From a checkpoint of a small transformer trained on Wikipedia.
Size: 11 layers, width 384, 6 heads of 64, MLP 384 SwiGLU.
Architecture: RMSNorm before each block, attention and MLP in parallel.
Training: a variant of Adam for these matrices, 346M tokens.
MLP neurons of a small language model. Each row is named by its layer, matrix (gate and up: input weights) and neuron, and shows model dimensions 16-143. Each number is 500 + 50 x the weight over its row's rms, rounded and kept within 0 to 999. Numbers have three digits each. A neuron's up and down rows have the sign that makes its largest values positive.
Before each neuron's rows, "fires after" lists the tokens most often just before its 100 highest values on Wikipedia text that the model never trained on.

fires after: "ed", " c", " G", " M", " K"
L6.gate116:455519589511398438514401502477581499574517476537534526369515614473519516528463453478490608622567445450545409509396461463527484557472517463501562469529414493506562457571519467528508505559503495511468465514506481531522409447577387557542478564541552485496493434504517425443555522477534489535492571573432447521538555511464514446508580494432505531424549540550508440606506498444473495526471
L6.up116:432577445484531503388508471552484505519521548537507569446510473474457506533464462518408421553522582467548540523495486537587558629585488454435493450464618597550487472481480466425563526548620571553577625483457502575430430492508587447500443401497423522572390594457509532518523441532540526525448447435482519469478460575475543510540513561456457542434438445483434492465616583527460519485434

fires after: " in", " F", " On", " ", " on", " at"
L6.gate245:424549576456473408495493500507538489511530492427399379345463464577552490532434592526595435555542516506510502544494475495507453449509478487516524546466434328543529519609493492533496567484511485521487497459525525575523509405503438437583496585542489453449565595542471539565534513531482428513576466533414496464533515573443498513580499580482485437556586614491533543525449594485466459469579
L6.up245:554452549459539562511514577386497492549508566442589366451500530555449478453574498558542467446455500488554468562526425464383471407490524513482423485498426464540433599479543554464421523476443482406448458481481471558516510440477480503578626490446606417538582444585461474511500494518506418481506496521499457495486592517533382470463565521485553491444428528525507577503445563491493449440586

fires after: " 19", " In", "In"
L4.gate215:551522403460457441438563550448487474513453469421532574495566555428512503509638524501480509540431473555580517490532517549474467403470388431595423565535480539536532473505495458537595461418441573419465437426535546444425476518525442531530454545514499410546512405498450549560488457544439498545499476490428542480555469403468439475396472491459531537476564459547532432463506422475455500576542
L4.up215:539619418469450398461465481458521496569511571416513544494447513421487509552487519490545397528543584451532507598526565566533518483498486527540549544544547498412587503530543459524468490413480508447477478442550513537503507572498433514399478572510552542552480460540464492453593466530430523508577529549495600440441535543589500461640601426509523481616441511533549549474500550524472461421510

fires after: "cc", " A", "t", " h", " August", " a"
L6.gate348:488538418499398515457419489519471465591459469499547354521523501568506523555504479510574522460507473423463429443538431477546525510499480616495458557504514517507522597633465534464471511433479466423366505486448484540527435461469545456463462562488515546442498567557504449565479477447492437508523417478520455589448507487580418559441471486564508525489499464533476492487490462574490507509508
L6.up348:461487541500543456470387404511492494464452478443516487467528447542460393542582542573504622454423492539488484619442545426478487625497475523461518438572493504427522530439493583572443496336525545472549594619496462480512417520481524538568559454543486455617510509515538460510466500408492468462573463461485596514537473530550486546469497573503507523432526509475535413548505529486483506439493

fires after: " ", "o", " of"
L6.gate304:498485574539453546499500473474559504495474623463482461538544523474505571505510499466494421525502458539423518498547481529443450492467545554520523611445434471421533512586569551503471494474506420535481469553584478596456519580513593408532670512447456350464452439336509553546512475514512501556573498608507607447531508486445516469540570541476498469468512486496443425490519436473549511508574
L6.up304:396447512499476386486533586454462503551491546480555554398439558589595547395511545456464439534504413497488461545487496473540433517510585515533437571538469440488474528455615488491496475514525565578512489414462543506541479488588422476564478487538468513487431471516493519463545615496429522458440493649481490541483522596521495524576494440453514543518558508429454472453552570494450506480608

fires after: " on", " On", "On", "born"
L6.gate346:498472600549385493437538546498561452579468554467473537421532550481528491498421510547497552500454479519443535503531450562417392517447496466413469488465432413467528493554499521520523551531539484494546509542511532553487498475556499493525521431394480466422441443564546465571654469521546469588447437603504498565642552481467539501583543510475598532579535537516524437518517529496424535441501
L6.up346:488584446583500424487564475585521486518528508401436504423504547451508469500489585564497462545488510534436508513491502512434480459491517443462561494497491472470536524524527481486453487424459493435576536472534525614492545525533534559457454474447494488520485363609588502587496522468473484505486517503532496516537561510468640498540493441412470527586555427500495436508490409429562474481570

fires after: " D", " C", " b", " in", " H"
L6.gate220:470431441592495494437419500520443457465520571560614510416510469451425513504554505541505542510447515542424543437526567497467618399577444377473470565530543496494463446430507628506538523459514570381490506513559509588481471462481544494528581415582430458508547490522486571503526491477503470459454506478487481425499568484437571456514455507435503518492575487486494429584486506492430506538601
L6.up220:506466578521490392532506509504426478448487539479641422460465418527470492498474558389439501570478478500462581448466534496507503443642634525491459510444506483525505455437502481479415486490431553480516473518525452471513443451534435433568438466545450495491505513484483521564484475468453465481441493471454565469496450518589597365497510539543463488541488472483599499575537451458474509561508

fires after: "|", "\n", " can", "|---|---|", " hold", " located"
L2.gate261:508599443420541451484481459488496506494529526487414591589482552533531526400501422559506534495515530463561505552583445529431493514530481465563509567515490422563470570551471561519483483533432612541558556470499547501476486454488514548495482429528459526551581459437432446524525426647578528451556414433477603494428526517527500470437548454533484523580473408592581476506469490499441548489542
L2.up261:453450479395532519432520410525457435541457567386450485537518527566516533468528503521574550384621419552512563434544508514449638578569440503563472451514542428491501526469504517509493483558529544487562525482506509458530474496477480481503411529559530562505475501558491464434516573595612532496527456400580540509520488503534588471495537466513548521573466501482540518512469461380578563485433

fires after: " In", " Ma", " in", " close", "vol"
L2.gate159:513433456558567421473541478438554488509485517559433485499482375514479474485498542488441437587537470505474561560542502515545538518579370464469456497639520510463492476531484502476509510496482501522512496556540534516424400443475538449566414557405433584415366485519525473511501460549522531445497464483493478430404488537461534553553488499597505549458441477440483419453543477485454515436564
L2.up159:554519511469586445521566491493464514411448532485556364463472516567497539446447436452446584505633484569459525537476473513474530531464489482546521496528480428473545457536448581502513442528471432393553529516516450547488552415471514514477517539565522495593497499456534488448542512496539549546595508442582451417497527479571497496424512520539548446589456441495452340467523441522517551505543

fires after: " Al", "ra", " Je", "u", "li", "le"
L6.gate298:490459464500527551468519551531452467517506496430494465525485516524556552611480449486533565524427454465428552483550508524528456475487508445493514456477496493454445516466621501471492528569536478470503481506574484520483542558585548482412440500510541395585551458471523569455531555538516489484533531494484455439544524422461473463498503565553463444399550461577554510423490388504378645570518
L6.up298:517542465460537492410475518503534493540517554506460494555550549473479351627456475505530543546506578496468402513514492600541501424528564439575474588435597643503481518414459505490501465455488514459428482390486542501474447523476476470428463521490543531493493462521502428515450432466486438522499510485510532497608546483495548548483487483571522441486528514492479612441556395465443432530444

fires after: " an", " An", "a", "s", "z", " a"
L6.gate215:469469473525509481479427589523613500480509474479456535434503526510468524570482584442538500465477607458408437510468515526541429524529425564548516536500496468404495577453571470462437552490516442500524474412469472542474524461426419471502495440555507503457454522489450548554478508499440521457492565573471470557547519494590554598584542468447468514475533444497508404508581590573465420489537
L6.up215:439483430507488439560516494477466491538453451461487551432478469596544522464528485534556516466566551504450452520521522502493438537583412571442546429495607523460481535422532478594586533414496487547578480549490564516525509474522487567550492501505540549614405476509562519413523508503577437587499558536481430392517629510576554528578527407513515512462455572470566612456413499530539540399509

fires after: "\n", " =", ".", "s", " a", ";"
L4.gate7:537495474488490584572379500403536504553523434574502564533469470430542499496479515542524441503514519500466528579506496488496423498510411432486473495518401530542430502604615417543494490571478515496413424499464618442455474486456502522529512497541500501495520483481474414472562419476491466488470469433475574454423543491502521509561568502573568456452553531507452430434514492566411553462449
L4.up7:465520467442502551542518508415565512583482464493476571501491482460538540484509468538596465521564529480460548571541547479506465528554374414493474462525454589515449577592478406538507435506461530483432382521504597412507486512505431528470467493521475549584508499472436488430526399484446393501544502461521490466484520525485486506513556365473536398395511484482429498488464414514409523545462

fires after: " c", " C", " f", " p", " G", " g"
L6.gate317:604404471443467442473430529494552486534454635511522481469447433532436496451389458561545513467547531474553435519445518581537464517548451560570455551522484546531452502537494524592451511490445510508476550499559489469362472523494443517436464486525440450480548522546479458598523465545510443459499441570422598577446475450453462491600489570484542460424459502543510521519515464446513499436436
L6.up317:397552516519547451430494500477497486413579527586568416458556501531512445433495371520455488555528567534525604433425581514569607450454478417499496517549442469516534552599498555508432494512550524518469527439410562464571430444533475504519513464583512473512507544477525449529502512532543427473477413563469562332542459508446522513557532584530500506464573442486571531542490565529499452468440

fires after: " f", "F", " se", " pre", " comp", "f"
L6.gate237:442415464543563573522526550426478457560526519489494388484502533465543388473498556583526499406496501500575534520534589535517556446534453467553483515536500613536498499521554522611553496504524601471551556454531566453505583532445488498523438524450532388382533417634536516416452464642520409445546518494491493541514478539530514398481486555566525455497523501549588521433513471493479532555508
L6.up237:546547456522524508482439494436586485494503498452506475523592607550503411501528627480528532422450518558530511532533430446564401506454476441459497569587514566600468572485490497522514467438481424494524492570456600522528489473492513517509493432432478481471488455452431548468577496491505382569475530523432455492575465627498583492475499515619477461583490499564463473537520510588529457543530

fires after: " on", " con", " On", "ed"
L6.gate144:519536541551501564477539458485512464489538505423453597422563522569543478530491580527523463505475477511467521415602539476418489485513442563403518539330480487478497504534587501480423504580480362507485601471570528611496552470459540446491545477487482491481507444521535591545511468506561486514469438528438562512607550463502512537535468425484508556580552512388463531505491476501439493491449
L6.up144:534566538491480480495455537515510478382428515407420469543546548563502455432502500422543533534457509498467529563567560522479555455559569543488525507503497524554437522560482462416504546434474534490443420484486630556593507421464495546509601546557519491467541477399508428527464500388514461538517487538547510518532546527521552380489559447501514523498532574520492517569471422437515437432518

fires after: "\n", "us", "ine", "is", " c", "chi"
L6.gate223:620556425463495625412525470469507458506479446547493487539536547593513492550392372457504509404504443535553479469596499560423563624550572406569501513492446552442510569546546543499581586668437468406466552518543570495499435491402522414492478436512455403471469445546480453521513545564467509535499511531505516582537446460548522566487510530420543484543488511519526514571498530588442441495561
L6.up223:543546380453500498408491493461430511544403548517539523519494574506582505533452523578598405517582506475459457553471568504474540605530548506557434488427537544473477502531568476522421510451501523522578437532523469489526406504528414569438554473437569415509503477537466511452435553523489573552492573528526384469533459497496427504492475560469509496497571501647432540505523441613485531500517

fires after: "\n", "'"
L6.gate35:448459448427519498494573504504542478561412564476577481513489500521493441444472448541515440568398471390477511476506478492458536586506512467588566504490536494517496462527545491465493556470557493350537490501562600535515447526578428519441465459467435477397535466447415542515551530526509442502488470507452458548579555602448447572497553497466566605487545511458482397508522559581443555502627
L6.up35:447480488515508447430594503530377497482472505521531376462483605501553568402479514510507556497589471468569534576606544447494506642475486443545562624509479488493491476461561493436491517494482558556510563530491555592507489471508530503458391422473485484536525431533412461467483538551482592534475580554521482550472550459478546417458492514443488535437494494564439506502482457541536524520484

fires after: "d", " d", " W", " D", " w"
L6.gate190:487442494501416381503467563503485458495464476440552485422497463385481476540430526534495432492485480516495491481458524526438574529483517502583403573471441500518561513524587497488559527546501494504478465522477549556462432480577504614492614489485494485470571450541458462501518437474573457486418431552410404477471503575478412559471457525510549536461511520478450558443522462478425472452429
L6.up190:528454461431453507548486513496509482486548552496504484510513511486455537533554511416506418544516490467461466455520492510529461440560493559421498435547494543506397506465444516580470412492423497445589459445492612481520326522500621486418517504486494483464468444512427530592468518564499442493480569466546558484524461578506624492479473446473531559469528507490436495510516442456450495490584

fires after: " be", " finish", "t", "\n", "d", "ir"
L5.gate328:504456551483552525474587603438559473524486518401507560543429486527471567428442511538453558496433533517448495539469538515465469500468534504443493521423515521456511485446473585513521557416449500497514504528452502481535490536588446457508459464493540399489456467438553538495480494517500495534451583457545510483542474453427522408540508511536516555481520401537474501499460586488437507456503
L5.up328:454365555470497528456545509490553517558539440404530545538559556463481504457440568487443492505426559548486521528500526492494491558609475556448464537401461549501586576524385493574435468524547479443454435513431567561486505511572539543522577485458514487444559553445552413581446527508478414510469440472489462572468482550502565532568425420445554558494511484570462551484486507486425568443502

fires after: " in", " In", " con", " sub", "y"
L4.gate44:461450479574517462398498468402448417508469612445548546555580570515441521502471493533630468423443523514550488555476481535540584514495478505421434554520431411461505518472526484516452542471495460507537507435456551472502438443498533486574485499494401542530408580452558441493562552567559512522444517506499548487524438535454582474477562571452552482494427560519572531482611543474427544480540
L4.up44:439510508512524483496577452451495468482491554470535524567547506488512543543469533473558537539484454558512454469470466535605524445486496569498515536568442461440485534432504435475496435472468466488534471499482486535532500518527549541567446531507453571476466562451566495374457537551429520474518504449509519462463495552487573523401526539394507536456447460452511539598476453506451544566522

fires after: " K", " Go", " R", " E", "il"
L6.gate375:543393589508481531423536590503493512522513436508559506471457577518529544463463526513525501532656501533504567495535468530560449516466518562516560469494506485593448444528487485515520475338457593631486517576516541502441516544509445432537432458477525566536505517536539476483531419571480515520543602486443517528482504457485515453503528444519499480542515480562591525421598484523511501498413
L6.up375:499519411500522550409510482523537509441605525455503537449474500559437447465410488500472534523430512555538579533453535493465459423507514559522448503581411509517428508514507520496548482548466521496562497513480577530542379465556575539397474475546511521538473422494563585523525444539392418509467490397501548454547522531488529489498602475493496526577453486433475417405406472498578555584552

fires after: " 19", " In", ",", "In", " 18", " August"
L4.gate135:572426420535488489512535464550552453470420453464534507548556533441553534504417537517467566600566576496516562523466428521547536396464464487532477487431536396432585382513472439425484539539492475448489472481453527484511507516454575525504551502504498490465508551432455512528484529516512392556468553509474458445532430487483422474514394610427527527528551471567455485539521489513423486604549
L4.up135:553493571573502520511541520496511486514460471357504509507496586535411465539512468536541611573499500547551386567514549455558519557404409479583436541538414523442476471453563528512512571470460473530519517476520561535508589539518485505482485524510485568510400492481580542424494550457497530462537474513504526451416561411467551515551575522513523509462652537566582511570484484484474556593380

fires after: " F", " f", " part", " T", " "
L6.gate65:539505503524486482428515484385473494510471502563514526519415576473562529480519551527538526423521523586482461494478489552420564424515503430447573474540606550451348402398498519598550540516551553408541477438542474474403482492429564484541450549493566504527454475559546587536499527550470481508449530409505470449509545452478469435530491595524585500457492490514470513466546423540485526478547
L6.up65:428395515549476530636547495406513486496500528485584432503485505515431495535506533513468467533557495473515534478505501568535487525441457504492550435495489538491492514540501524544490489465398525512473327494567577443405431500555480428661647534542472436433541544509510475481588544521543499469554383458397500463467492502524500454442503536466527507493528586488548599451508544509575491487489

fires after: "c", " de", " con", "p", "co"
L6.gate264:481466526534510508450493534459489435533524466490490512439482569469437512504447540570508498487573494566528500536572537609360595586467500441519434407372447421435567578542508474477523489526544440445565512576479423596504503491544598524471619562557554428510593534529546496549511493580551487510506497551498479488541502536373570509445450499494555514433414586428500592509397476469511539560528
L6.up264:473481455465534518490458512456454491524561428574458512561464523514473525498481475502439513528495459462552374538509437516471535549421445526491483519423542491569425513493592489475493492476535492481475487477513485544492515570535470503548475468535496480523646513402527518468467510401561507495581481474571633500554499537575400622468419395461505414450491495555519608554419449536504512535510

fires after: " |", "-", "---|---|---|---|", "\n", " 2", " medal"
L4.gate315:515462575351507547506463553445600420524432515470531516464461482489588560456469531401494378570418448624436461537517489524552455564549462546462451485563508507437502426610471510526550507532545431515508479556388490491562458495518572515484547477494484427472531474509621462551600518490483458514463403492489522531516457460436503511502474535518598458451476513482491466446567646570473453476559
L4.up315:537500527442525565520551526511535473504525504554507598486431480417650517480429518414452442504409438553567475513519499460507468406500456520465531507499525513451474444496487429492570541532479486586520446577469510549580555511492568474491528455458498503480579534496526542475473517476460414504470348508501431489485475522509486518511460477421535559408489440431505569498581532494444489548458

fires after: " ", " in", " D"
L6.gate106:514499495534393483518510498503519490507436431447575609524440473588493413483448517667463508445540506423499568511415452520391509501510532459506467572547530423480463457445448505562590521487500496401496465512529479554467364500535522486513510408457408500533448544499561574624468493463478510423518499517490483423513520488433528530491481512539580519493496572461432434539519585566461472609503
L6.up106:431407556585450451543615548523502528502499538469505479486487524464480493521401445482440442648520645547423502468433506472462546541463520528538540480464473467502571469584476402534544545442439441476484406354546458563480432447522519457553537554541530439429557487449515518456514528425535479488521493517431477421492508395504495525438476588434474421401539567473584513549639391524461512504587

fires after: "u", " Na", "er", "A", " S", "S"
L6.gate82:489467498494532588505498426551596497539486473533520518476478445533558617442495485481537525555415533452489444490436421459574517560504482536489474523443528451528522537477554558512565483523494481533499521542409426450513490455500435553500439534486528502486542440466527493523405518550486556615497544517467462557549513490506474482489607562529472486540544417601579505482605528576524481494524
L6.up82:546506494531458495455454454503512476485449486418495509555579520538529445517483549464542427491545422466472509488543504551466429581535518487533517509525574444435535539442555426331443473454495479449480524461540515473499491492574428511549481448407448481469490475470562487525500529547519440617411491565611417520489592413531489512525493511447500544480482468481516467415478505417449566436521

fires after: "\n", "|", " ", "G", " me"
L4.gate8:475549450428603465446541524534527463469476489564499433534505526621668608544378454487420495435550488513491423485496560478566538587497456514449499508473468469549543551531526545575470533545505399481506500425538484505540492551477485426446497406503462495528472507526555418556521566529487510505457540535516584484504517532483558503517600480494504610487578413583539615492555433514472495544389
L4.up8:550537545537451485459509461455544516446540553517486504451541484549573584542450492511514579566470490471540532513490457517587495533482474547530480506456448480525489558482476466449489508460526494467581566525589490483521502455570537456492474599462475505515460515534535489554590466542534401529474435422528477557585452483547517487448420461414575451546537536538514485503438484404457532503402

fires after: " |", "\n", ";"
L5.gate309:489550595494521443437458568400492515463434542452477487410554601479536446507572537444491515418446507509428536507592535497474512461529526496529550545452536496509369453423530499605481543382511561477534445559493550499519463456514414462495481429543494490501517482532552532503463480566513483524388620591364415400524613473448460539472502503534493434498535580525521469537528582590503471530539
L5.up309:461495499439587367476469558450402490447475547478466527505501494483493473439494565444421501548528422510472518611464574515479526544518544454506472493467512534494564500412467513464511548459531490533518533427526441535573520364459471414617515498514446503598547595578515424515530519550483455465511511533511417530489512554446412577508564518521463535470517548523507418422550480515530475433517

fires after: " be", " Con", " mi", "con", "d", "t"
L4.gate221:435449433540462529546593493512484478453459467446530486481496508499467468410515520537471588559487559486484534482568543539435519537485549449469485489552439572474511577464539465500485513391364501505514470469472551521483457450610452490518558506448442467431507542451454514459632447522540509532476490487483486501587431532585491549569451469492496502484483557435474456522468468328555555494582
L4.up221:557391414431459419540498475530600476500536474518547577437450510485473506492471506482461467458536539428498518426448489512457368590402467573418491555444554520401504471522552477620458555479542529458518491449541490514505510507591520523490470425492446422393507512630536507542485589491539531525478601476482494533574360461504548536439554478481489438534499524471604516585441523483498509482437

fires after: " ", "c", " comp", "ro", " pro"
L6.gate325:441498500498474514518428515460454449455374519528602535514533551486465498549453518468632461549488451558472475562480566527489464561528544519503543514479546481488536540519582513510515561419554439473547435520476474509566564506520456506435519450400401541434462556518506524426494512539511474490512529570432445514536516532402599448488563516494541583470578558548452492461483575623542453517524
L6.up325:496561591502447418493546537466435517608492423470521471482390492483474504558585523483499504444433428626568403458526493424516510544526583464524447546529485471538557526479472491615456500537446540534472435543516512437488483493582502503563582513510454535487588598556522542512550554513542540438486464583496524545465492436454532534541453500603527569470513575377516496513482515544511469520564

fires after: " on", "On", ":", " On", "born", " |"
L6.gate201:487542483509459401511507488469468444479483622454465469409593546505516473520464451530491553424427391492504546483423465477511443467507469510384504531483556504467550540551555496473453534529547521502533505508514537532485439521507521466492538484405513501433508395463497534607520553531592532506465453531466519564514397530442545492488467464502540486479504545485522475427588491537504495446556
L6.up201:466469500530489471474561457571419487446528587392359492505555540444469481494555470495385538572518525462442492509500537501427409494472399555448501541474580541426464537481503422415484543514444469462477517554487540608531536526492530498407524477482506463575345520449508442517453529430497400512507464551469471473460446517429531601468489492491508541528504478458507489385536408466517472459461

fires after: " S", " (", "D", "\n", "S"
L6.gate150:475532541576538465488473379483392475500556502492440478451544556461419463542489495498522531576488509460464513539495547478433554587583456469496471473547501462467575477390589486500559511500510492467495508512505426538576467435527535465478472526514504564506529467629524494568575511458499461479428512514480451559468578459411626549602479567569540578480500612439463469486516494524471501422477
L6.up150:551486517520439424573544557450488493463515480434499551536499493522507490444552474432517598497614484509489498493559552508517434512476563527457602567496487516389469501416502488437485448441585520468526542421591542553521379450504528480531427513507502481598532429476502510616568476572484497512545549461518400534490596459541448474484487473456496402496506476509404603493455562470487483571526

fires after: " 19", " 18", " 17", "us", "s", "d"
L4.gate72:510549516510484500450450508435608497464533474570477522537468474465508533483609428566492464562587650555557498485377466554467491471462495472585467404496465505473563464473472489566554522550491472461566496574459422479495517443484559638535467531451592589448532436549432523524367426485546408504571514439540421487411465427546426444516378561467538505453497551550508488447620458472413468486509
L4.up72:489464534516551457565555570449545484483509531475396527539590583504434471476478578473472584497427547506532417464522536484355525508543453501479549474506510467478589487394579447565522478509572450452444456526554461512508425454571351497601496428588401459568500413464468558583424502537507423476419551508454559544574448464392535562484475597412521503502546400616502543533480480556484470519506

fires after: " Ro", " di", " A", " Je", "re", "u"
L2.gate33:456542491481525510533436505517400477463533469587551435475573455570514426474525560553542523543499625459417536484500579506546476484492510502478572502487477534559548466431494521500463517550502449505489538534485486439577467477531565465444489481382481534570487525572512470445622499552487503506450499479492460499523458523406516611473559468565545453459530476493438408472506529500493494548475
L2.up33:503597570464497485523532476575420524500493588504429491451570467563433437519458566464523499466519536469486545465344433493560512495509566449567420537484536521565591597549486524410476492431551513450465443515441431465538437522539459485439453489474569500532437533488458523504514540451488470519457512496522524533545464486473534413510501494573513465462540454474520495509452550497464490455542

fires after: " ", "s", "y", "ar", "th"
L6.gate311:529533518470450521530448538421532481556436564524512451491490465515506474405519520516475445526553504481428522484509516520514551503482421519544444425452531407571478462465583524455455480507599420437575446589607384535507482509474490454493523420539446402503537515428511505517508455593471454474444467533434433552471441470511399470449478539417496568574583558501415508464502481485449524524498
L6.up311:510503511515428459516577487452429500410373456489550518565508488584414451495569556527534391534553510547495491582557566542416524451573534509548395484494522434525525449540545504467564487504517561535508501505476535467456520521530532470518543446571484433561513549542563469533517474556463476447493581442519519483462499529488531374511474518469544517504495594370519522441463496460473372394480

fires after: " con", " in", " inter", "ru", " Con", " In"
L6.gate258:484563502479472466504491507486557459591510507539457499519489501527488561431541600607496505500464495551554523434498470497464447489466472523512527574434491390497456451511498507534403521493453474477527496438623542573373495460507546434510508579526488491468562478401459581611608504485454514477492455536542495420449531466441469500543464521534604418539493599477414602423431581496495474459531
L6.up258:476524579523489499528486499475552505495442517516516506467502547506483602464525461503492427461553487519563465490390409476510521488512487498564515552412517402560552591577516506603557549541489448492416418463486436442497513446485468498466564517466465501511482448544462541491488528499524484456565489573453408510606470543515462490472470475469516413487519559549462599500485454471474454511638

fires after: " a", " A", "A"
L6.gate301:532478405543472467500494451433582490543542502457534435440500371548486494463504568484570531556395547473556413459428471431575469450589550471431467522403531517453470552532484450513484537395474484487542470424542399555438480580438421434449556455514443536484473448558587463428508568483522434572492442449474488520508545482545513467547531519519539483475483559564485521480511452548530466467449
L6.up301:457504490555466452404476404390595494481519580491538485479504552576607397537478544540537637480472458475514565441532595477488439572532595510570508457480466555480487549500523467542550551473533488495557414500556328515512489551511425431516506489454485509576451499595532547462465543462508501458415520540458445506527520468533547409604552508525541536477564531500492478432546554531557507532601

fires after: "\n", ",", " in"
L5.gate45:492523445492576497547473510467410498492531470522601433444551441451503506541451486444499439504495436552588575522467511565395466489498487386482497495547391523491552518586543436541489475537420520492561497360529497396511440507446455507506498499431540528500417453496536502551553486503525413520509482460476496355533400468478547433514601480537505558506559552462621413525514434518420554471568
L5.up45:488535518455466446485500537496514504503416529444454478566508455460534418484531527487459553473517516456508480551515498586539535440480459434498490432472489516456523547514518489459514555402469556522451487612421433461508459499565527511510449431486472478611541521520482433456419373408503570470452516423582490449513451560553441495485424507518503458400465342459499482441569481506460511516494

fires after: " ", " in", " (", " con", " In"
L6.gate49:499397520539429511528553581457538469468504508417520549540436520508442577489441542444548466465515508576477536555466564486464570460482555488588442581430518472439602485531456456461476555509409429540532425517549582401488441481534427489535544536490532593494621536548523560501544455500513565527460445508387457541535488496501491515527477559503594457439550442532474574447541464570521419548503
L6.up49:477429545533516383406564590429526511439435512415577478423495539631523677471489476449428404564462445537437476465555519540465571497484483581538501511453470525545500454516455462535527504513529465562491478455504558510524479451521521509509495495580459572511525566416636492489409490552469467519480477511467424483570471540526512482451429510510500580510548455482527544547483585541512492582521

fires after: " In", " ma", "ip", "it", "b", " Bra"
L2.gate201:457560535423427468476471417405455472434486516535410465487549442499409548550470452510495519475397456506509530545457507485559577534411511493521504549548489516467579584560390476494388479472532524480521516530525562422502505491451495460577432566510541487562518497456569540584542498489554514442475496472523488596522525523556454421522526588563472572483556510508472515586557455529488498419573
L2.up201:606405477581511428502396490591581485464501495546550519459542544446429540512448482535442546590522554484551531517382454496553465576484415434371414493510572510464500477520429525574575540503489473518483473444494504498410601419492608528523429489489434622417548484491513491476485490500474532514529524538505498480445408475482482501463430483473442490509458426487604428449578536463512490586462

fires after: " f", "ne", " ma", "cle", " Pe", "f"
L6.gate205:411557439494471389543505534473569478542480504494529448456570553491471461517533547495507503377516526537474475414489515495460466507442499432619434470478486512548576489615579538506531544462469539487571488500412479538544480455488469560492457490488567485541579469580459558513590537441504500561529480495560443554570417434551479430494512631445526418497458470552445461464521508564525434430661
L6.up205:522509530432585458562509567509553479469560460499504533406471555414505425561495494489496466517485492541480502497444462514606481460444547507502553485475537466576589438557509557526481438587471546485527580534428385455528643507517545531479496547456501440646461481385525480507453439476543406541583491518513418440494459545487523626526454614463531507510503509554533449600511588549517532522490

fires after: " ", " E", " re", "le"
L6.gate98:486512430556532536519567538503485485664527571499539494431487577558474433512524580508635430506457439541472560556557455432427598457467573460546437517473509518505549535545520532513454540439473531497505478500451467464537530508523478514510592427540447524431471499515470576448492485524625426492499416469531490482586537423508562525529461458470538472479496598484450484501485464470539487423625
L6.up98:494422550574573503465476430521525496599473510557505415481363528441459510507575493479548459553445464605585485617496459448536582497512588455394527426525507453541520560458408498531471506556514510548509572516411568602539508523526547374484543470532456482527383517541466472451507557458427534520461525520474539540498461537444596429536475438554495536466543488489469471464509466479512491542476

fires after: " |", ",", "|", " the", ":"
L4.gate91:448617540502466495465424558424616479448477595559519519530623480583564488485497520570599539441467491613508478478473566449447423492509551532525557520513539451507449472508437564418555521451447501473525562468442538451451497419524499492427485517473500519567450474432462503552469422520509482551462541505439494541572402508472467577522442404451561474492555517486505523551494594477405417380521
L4.up91:400505552473550544454483437451521438435548470639512526478531492558594487403544455455548491454424472568544510483512550550463480495556587522523564484502486461509477508596413608412558467436487501444458535444430496466478518428514575446417504586472506443572470483442544535542571511533421481500417532500505455490496416537496494432484576439428522539524462478421492455469423607457415456447600

fires after: "\n", " ="
L4.gate155:536496526502497527493418397454581444509515553518593589462504525528434491484449552473622498545485505570365544666456459477517441468576434455501492500533505370534506436589500454465500590489497488500469503532436471544418471515542507538520529497515480510406548444478538499457583524538530458522444541551492537533538490490501570471566492491469561470502547572530500391534573512561543523447537
L4.up155:527556517479554566500487448447583552427505483581554566486515507495516433473470600472553444544523468581419518551533508411513470461593417478410544438628486444507497524569507490450483445402401523452450493482503454577459565536529508530463525506496509612442569422452539516434469568542481463476495509566511538421464488500509512511530469448464506462466577523472468465541442482534523498474517